MLP neurons of a small language model. Each row is named by its layer, matrix (gate and up: input weights; down: output weights) and neuron, and shows model dimensions 0-191. Each number is 128 + 32 x the weight over its row's rms, rounded and kept within 0 to 255. Numbers have three digits each. A neuron's up and down rows have the sign that makes its largest values positive.
After each neuron's rows, "fires before" lists the tokens most often just after its 100 highest values on Wikipedia text that the model never trained on; "fires on" lists the tokens most often at its 100 highest values on Wikipedia text that the model never trained on.

L5.gate233:086127092163119138169162126083154133178118121081091033104087086111124151180110119092115153142182099148132149139121066168179059093111084128125182102117107115177110080143131126155135099113118044106149109105127135086202135125157124131072099098148071108130137164153126104112070145087175120153143132133108156135111136130146118129097133128148153130131186165161176152033110093099110106099158144099139105135160129140144131196131078140126098103180147131076122114062131169130063168121139120066092100144080144102204108127116054153089134162092120129144143119108134138163163106143088084151
L5.up233:133098082160110180147143071125121099145145232179175137153124103119121090120100146140114108109085164115097139112118089062092088133091122108213145051165133146145144119112029133075091088133125126103157161082104123165161152183099156074169142146124103111158138153082102131148150142131119132158148132130127095155091095060138125134127112097104114148070138115077095129159115102153142161148127128050056172127200091166137087154136140139167137123138129090145107105098103114056124052185148153104135143128121099143154130095100163162079170132133136123124085092116127153167116173174153112117
L5.down233:113176164113115131151163107100135126101112147147136152114101118129202121109165190143060186114124122056134135126143086068127080146148142141134109131121160082081168111130206113169161133133120107178165129210073114079186091114147084089098103134099168156178140158161141106180137132095144136132107094150142122119169155140144136087167145090100133083086078104087164175134122143175142165197081097096176138092146151141102164107128046093145177112079090162148143137118114111124077137126114104114132109119118088090125130108129122134124113166108193152083159074129179102066134136151172186169
fires before: "\n"
fires on: "==", " =="

L3.gate132:148103115162129130071068083199143112140173158103128132142157080204131137182147124124104111150148108163138097135109191135178129170171082092143079099104079098140118131126042140106102115092127175123146120123175201127112157143142112110075109039134163105082120127113106116084129124098119118176126133159101074098140129090155109186132136111135089159130091168177139188143190053132132131135074184089166169110092070118132127130106095086176084206155128142115147093156135115139128102089140165075118132106110080109133124120154113153157173128124101138151079165141122132163168082125091110148
L3.up132:150137125130164131109146152134123090141184106117131123255156124115171085048188039176127075077142096137098123130141099102168120168142106170145074108176169107117124083117129067126132110072058243099134100121159139127129163104096141122138109164151120163123104095114153115161118148100146116207133120166156086078124156086176141122124103138153198102112119127112102091136156138188142119081133148109110138109063147088160102111149115137160115084140106097154189169148103073148109121117128114153127111089120119132116155118112161087120110143098128116126130164086105163103164095112159164120
L3.down132:103134150173141127060170152127102084120070128116087147169107144128110125140105132105127131213098070111097147162155151139104126135190130083152118123146142140139111106104124144181206121134084081139084195216152135135155132099086108131039092156126096128140150093144119131142131125115107167097105178133112095114087151096159038117116105149107176145180096176167093124104057112170125109049159108131116089098166148159117125131129141174143128168146119123110160106101144135113186085160128130096111086118099132150165148068162136125127030090149135136203119106107124167097114155178142123117
fires before: "ure", "ur", "er", "iv", " of", "ant"
fires on: "act", "vent", "est", "th", "ig"

L9.gate361:112135148174130148116099147085132096121209128096116128088127178113116125122146152105094106170120090104099093195201092086181146132078143113077141147117109135131147142193152103177148060107221186188112090184144080081102137130113072096141139078143168202132101119126142138158126174103136125128137146068162145130116131135171074147157162194171104097072076135119170130157176166060107107163138101104106133149126156170100080139108109113117173116172088143121133122161090125137166136132119126158136117138143076132123150173143128170139166133065103061138133140143185097120155116146155120112
L9.up361:108118171171130109079101163054086166158125162103116167124131185136131091134091173118093176110100052087142114181148078070163146137070170135105091107161095186143143116149124100116162091124070077175139155130142088152116100137150120082131110087156180165142117133094135123192140104120069161112168127126164080126136147144151116171135125120197162119079146113108177102145127124132156131120163162077168152107100149160088096062027092207148127132168123101128144086177120132135160098141118129112115115126119092106093141136107140134158151179098140078168058183107166122117164132102125117147
L9.down361:100116119141181132064115135121112133115150074124131092145104140152112155131162126099130134094169078133185125170115063148169117203151180127119107145136085141141108118174102113086175114110067150134147131117126103105068139103211164106090148103123171158103146084113090145110078171132107128165185110113096148106114203086142125094097110192163078102064126170135087077157138129127087133109166133156092078149083146127146122097096159138126164179090096125065137084098080107068152145117100096157106155197122102124159093126121085168112035146173101114151129155147086123140126160098130105083
fires before: "l", "ur", "mm", "-", "mmer"
fires on: " co"

L12.gate378:077111176127119145166107147135158073127172144178149093134132140139119075177111124158113127145118168152091140148174115155178066122134140170083074222084104099107077140145126145092100133147185107133134094110135134130113123169112126160116152113131166083194170105086098093116015055177125104123138161195168094154192122171077156170076106164142133097158138128119195118131158137064112119122167136133135181145164143141140118119116079126159098124154151130144158142103153113158129148137091127146131100073111100187114082133093157108147144053101150072102109155149174113131128166133109080118
L12.up378:071093118151144115078151167067110134095143120163107170120158144112120145141108130113169105118172106116120096177139161111057145185122138126091131095089140141138124090156185192145108144137157116066074121155160155127174095137113093109160078157138166103099079102162177092120146203184066175123151126165138086126196137155094048157138105074144120121151137109109165139100172124075164040119123168116092106130084093156132128096129103095170143147126111120125198142129150113149147132112134149121107130139120019051083168113102169130095139131121141163125135147126101168186101114148153118144
L12.down378:099110142119092131182070193050171101174110191171163100096149159176125114103103110111166167119152119149109080139099131164110089182054127105127131150139132125106140142105134128127114146113146121115096102195111151143165142155025052130157157163129087165144111097125181120105183120123121131128176114158142099113159125148136113125103161108101132142169048205115124163120117172106144114126135122176129159107146130094122172041134112061114139108150117129078151187113096114177146086170177088146121126125172140092136204112130196126141173127164140121118121105108112141173135115168157083162
fires before: "|", "\n", "B", "|---|---|"
fires on: "\n", " \""

L12.gate141:134074074093123147099129162138128147095144138139127178127135146126186136106117169165107072113143142116083161092121138129059107039168114108114129153108096122140111119120173140161175112111139143092082030212111160189141098135128155161162165097102142125167139138116111093114171163137081180142143060158139097125180148155161106118091158083123148106091126135092134117092138136142169058135143122115162156188152088119156055111084123147098145095159050135146110124151111120143186135143084066139110140131194132143145058119107139168192148097086156171156091081100119141173148121138154115132
L12.up141:147123111196120129098105128132133159126124148076122085167102139158097124156111108108104135126131137132117115129144105157099123145100102158057151094144115100130089044145133148121101115201130121193079106133146132149087131170096100163114197127171169128082108149084130122065136085130090141177133174144095129083137168139165046137121075129163125093099148182117084086099075142099130121171167148160147105148134195168169108077110094084150092094106123136147114220145112079130172060211112153134137111118108091065119168123110144080115146160120073082083117142116157154117105118133149068137
L12.down141:113083159133097074092132229125138135141094151078154054127127122117085071101099178103137102157079118136071171164149124110113119139098149149087123101091077114091139128170151091113132141072125147116074133066097174113139116128095128177159169138116167091082113113168140136088144106133117119134169133170117113179168180162115104119151115110118194182145084164135146105062131128100115134165076143115153141092168127149107148137156145083146136101131164156123174154109112066157130146162115134094152065104154087061128156110139140147062129173166097079147114141121145096130086041207121134163
fires before: "|", "===", "=="
fires on: "\n"

L5.gate26:132171152154103144096084116124165049169129123119073155101150122166115150032147106146143109134133115146062133134083100152138123130136074219214108140079106133143133103167104157142100108060083110131095072120133108115169129132173140096113152090113107106146136095127205176133151121135105132081106158146119136132142116162096073115102118159194125167076123159133152163104116234116183073100129129108156128156122183118137084122082103103133087151120168178161141109123092125098152127119135104100141102135134173088117131135154098156140142167083167116077154140227121122164086127128157111124
L5.up26:144135126111158127118086140197152186158142098132109083132126090087079112110121110165122182146135140154161049083148137076139105090117109162080136078143148130151144143132127138143151076097125118144141088134171096082135141093163130125114089163104132178135139084166094127211130097138053117131085195107165096125162155088074099070099134151074091059069092123088126100143140139177078123110140111099062127091090143154143159196103106116109074153120140151146086153162151147121091119160054134119090095130083143133093118101154165178114115157068129115063133074159115146098140106120163156105
L5.down26:194177133126128159204147108160091123109114161094146106103127095100106122095163155154122095134130120166163077145113092133106127113179126076129108100145235146149097131095114103149140063108110118111090095128147168134107152172136127173169094152144094175074107076076136143122196113121135097152113156102165114104140140136141129133124168133112101075132115112066173180050140101110105146141186119163184127116127105134134178159110075090052109128149088096167242122157153144115128131072091123108090147135116078132206145098112121113140108172113158098121163142106132087079120091118107161110
fires before: "\n", "---|---|---|---|", "-"
fires on: "---|---|---|---|", "|---|---|", " |", "al", "ol", "→"

L12.gate346:149128081133166141097110169098117175124132049063097116105115183106114171128119132130123097132151129155138142117185085118115170122163123099090104146100179125070146141152136165158145156111179116108087152192136121118167135103158093144084172092150070077125127132114144077147155092184123149219105108141139071120150122111123084090101124142150127069120149143117093152091134171118115166108127191141161164152139117122176136142129097165134149079135104134149165121167112072166084148190115175138121063175093133069174162130099146203095160084102106144167166128061074113112202113099142137135
L12.up346:094091127151091136120153147152129097130121131127139147134112082109111132124109195150077139151131126119151110138130093110085039092160122125127110087125159159108136132141168172144074158169163084103068101078111147104193089168105125094202183142180168079135094128133118057122138107132146097123205131108122089129123127094125068155142122195079213115100104091131132132106190200144145079150131173089129080181105148117135185106088114122101173089077086107143083167147143158142158090152169096115097144107084105155179155139161148115148116154157173082145147116149132196154123127158136090126
L12.down346:112026116139130135121069148081094166124083126095121079106142150096114093129072123137157049153162093149122178123209066116083174143053122142143146125141086138106127091158124077145085127150147127103142130112163105159173101091142182112130177079080093116126120113135165154159121118146116150148119147135114136129145138147124147137178116119146160082159121162118155119111120137115152188153159092079169137113092041122139106166106156170107067109176136123066119135104168041141153186107128156189131078168131118101131115118084153095093115135192088170148116138133135068135122074137118087165
fires before: "==", "In", "===", "The", "A", "D"
fires on: "\n", " \"", " A", "li"

L8.gate86:099091084126095146083110119161133147173093148139127071110160080120144083106179127119171188171120115130132140163137110161141160138190174212140152093111097120092137134083157190130148070100116171115121080129153105109194168130109076132138073085151128134113148114149142090111089152143123113151088156120181121126088144092158224146153121147155098117105132123131146138140114217081154041112093107137095182165134156157185147143131112101122107083171143133078141107194113123153141104080148060072098107131090078185163129135167122110111164121079124122112089119126129100136118077165120130092
L8.up86:120075101157059082147145109099176151164100157117115131150089062121190109099167121158147130126079118105093175213117090087144109139153169152087123089137173146078195181085145100164117142159159129173138166129139132116137159114099128125230101151093127130164132074095162135114093115098150060097120132165133177172152120099157177193162121125088117111102100122098168137142156142066142112112108135093112220191139149130139123142149105135122142148160137146049112157110061129129168068126092130103128119140165089142132148139081095087140132141109102094098141135195123110105139121159138116176
L8.down86:124190147134123141162121098157092102143127123152177157115107123150154146097147042063046157121194174087140187165132174089119135119150084186168097110142089168141159118111126207133086086105152071142148085130079102084156143110143164116134141168114118085145119113148110129167115107102102150075117128176090130088134112115136095069164150143093131130105069041174111153123159040172148150111095122106175108103140167104143139096142066201106151149106119135085134112092135147124128132097133128157114081121166109142103101138135120161120073104211147142189134147135151151127096140155087155121
fires before: "\n", "in"
fires on: " ==", "==", "ta", "serve", "é"

L4.gate318:083086121166086148181128144165201111081120090092092083109150130137116108061110118169126104171107094172150161163117165086206116178157106161183078109142127109159105111096155127158076049110062150107137111162138123095144138147116087157148073091178140073167160103067126078146127100101106142116140144210109141121144080139093103100110120131120112138061121088165116097149123113099158138082091165096097198188129114108163123161172102129119127101098142165190140118133117140137128107111109128147144093121098097089147120102123110142114162162095156091093115198193114184157125158138120163095
L4.up318:160092123091159118054151144143137183144079096167112131114109101150113115075105170151107171094099129159191111171099098132089116136163155112152142118144102149127116085064168165167113093121104117046117145153116116107137105066159172120100121112121161179171158106154113161163105171146099166126136127123113108110150172140144121122099082121126109095119088103191108138149102204128124105128166139121116060163167096141124154089115153080058050116124135137160105118101095168113135132119152136159125145164109183139146101101159191181137065140036124129129152077186142132085089192136126058093
L4.down318:134118116127090211121096157170083173177096100093113077113145084116105123102103148208093126063114168147167148165088136088141079124107117196133129118087127103076090170109129095126109075115128103069094128050124128143155134144136112180134087138175106139073135075125108122108074060075128136126147092133123070164154158124050146144108117163077084145156141143167112105175148082163077119135123140096142165094117113142093137113176123077104124130129167082099189089162130131149166113128140087100094112143172183128155151144095194142123126174084068117083151097165122127147150126132146116129
fires before: "\n", "---|---|---|---|", "-", "an", "ed"
fires on: "---|---|---|---|", "|---|---|", "g", "c", "ch"

L11.gate343:147155139133104133150126130106099142154164191083148064092207092144183181172126120150125121150125137137077127101147108117121143165150128154121113102124194144105119113163136132140124083132109094076061171216125156121125131065103091146092149105211132126122167126164158163113185109098115190186163135124100127115143096139124143094158116136153100080132142116074130139088092139102111092164123115177129167100153143109120144144068142116092156130125141102107134126197122057128082155142130157153164173219053101115168149136077141103108153092105108142063178091083107085119162181091111140106
L11.up343:143081137110118143188145111146144124116073112092130121147142175102098096156142165182104126157110174145058215143138116154154083177146163108096092112127096123159052156142189158107109079106108103145100109156128113166122091160072099116146132114104121125097153153142201180103093194111105129148122212115102080103127167135088120073098128114169151115126123138110132064100080150177103092168081123130109140182111186174167157153070100126134135162072140113109188197179181103141100097108154147095121052071105157103122113114095124122108093158171104104134123135124106148106138142147142148121
L11.down343:080086112123152182116089132118104189077151185112177111136147090087135164095125146062078047145127134082112176063157043084125161152103116112082161098161099191089123088160138141131170180109159165138132103146110207152129137046138136108165143126100099175127126134135065128152135181131115124157121081078175156103112166137184107125137090082128134161137092115114115104149146116069183167128130096118150109147120131113091118155155106113113093116158138113164116125122171085140124147094089126105172098159096148093119129169150125128142154110240153119139117107110183138088090100116108105139
fires before: "===", "==", "The", "|", "-"
fires on: "\n"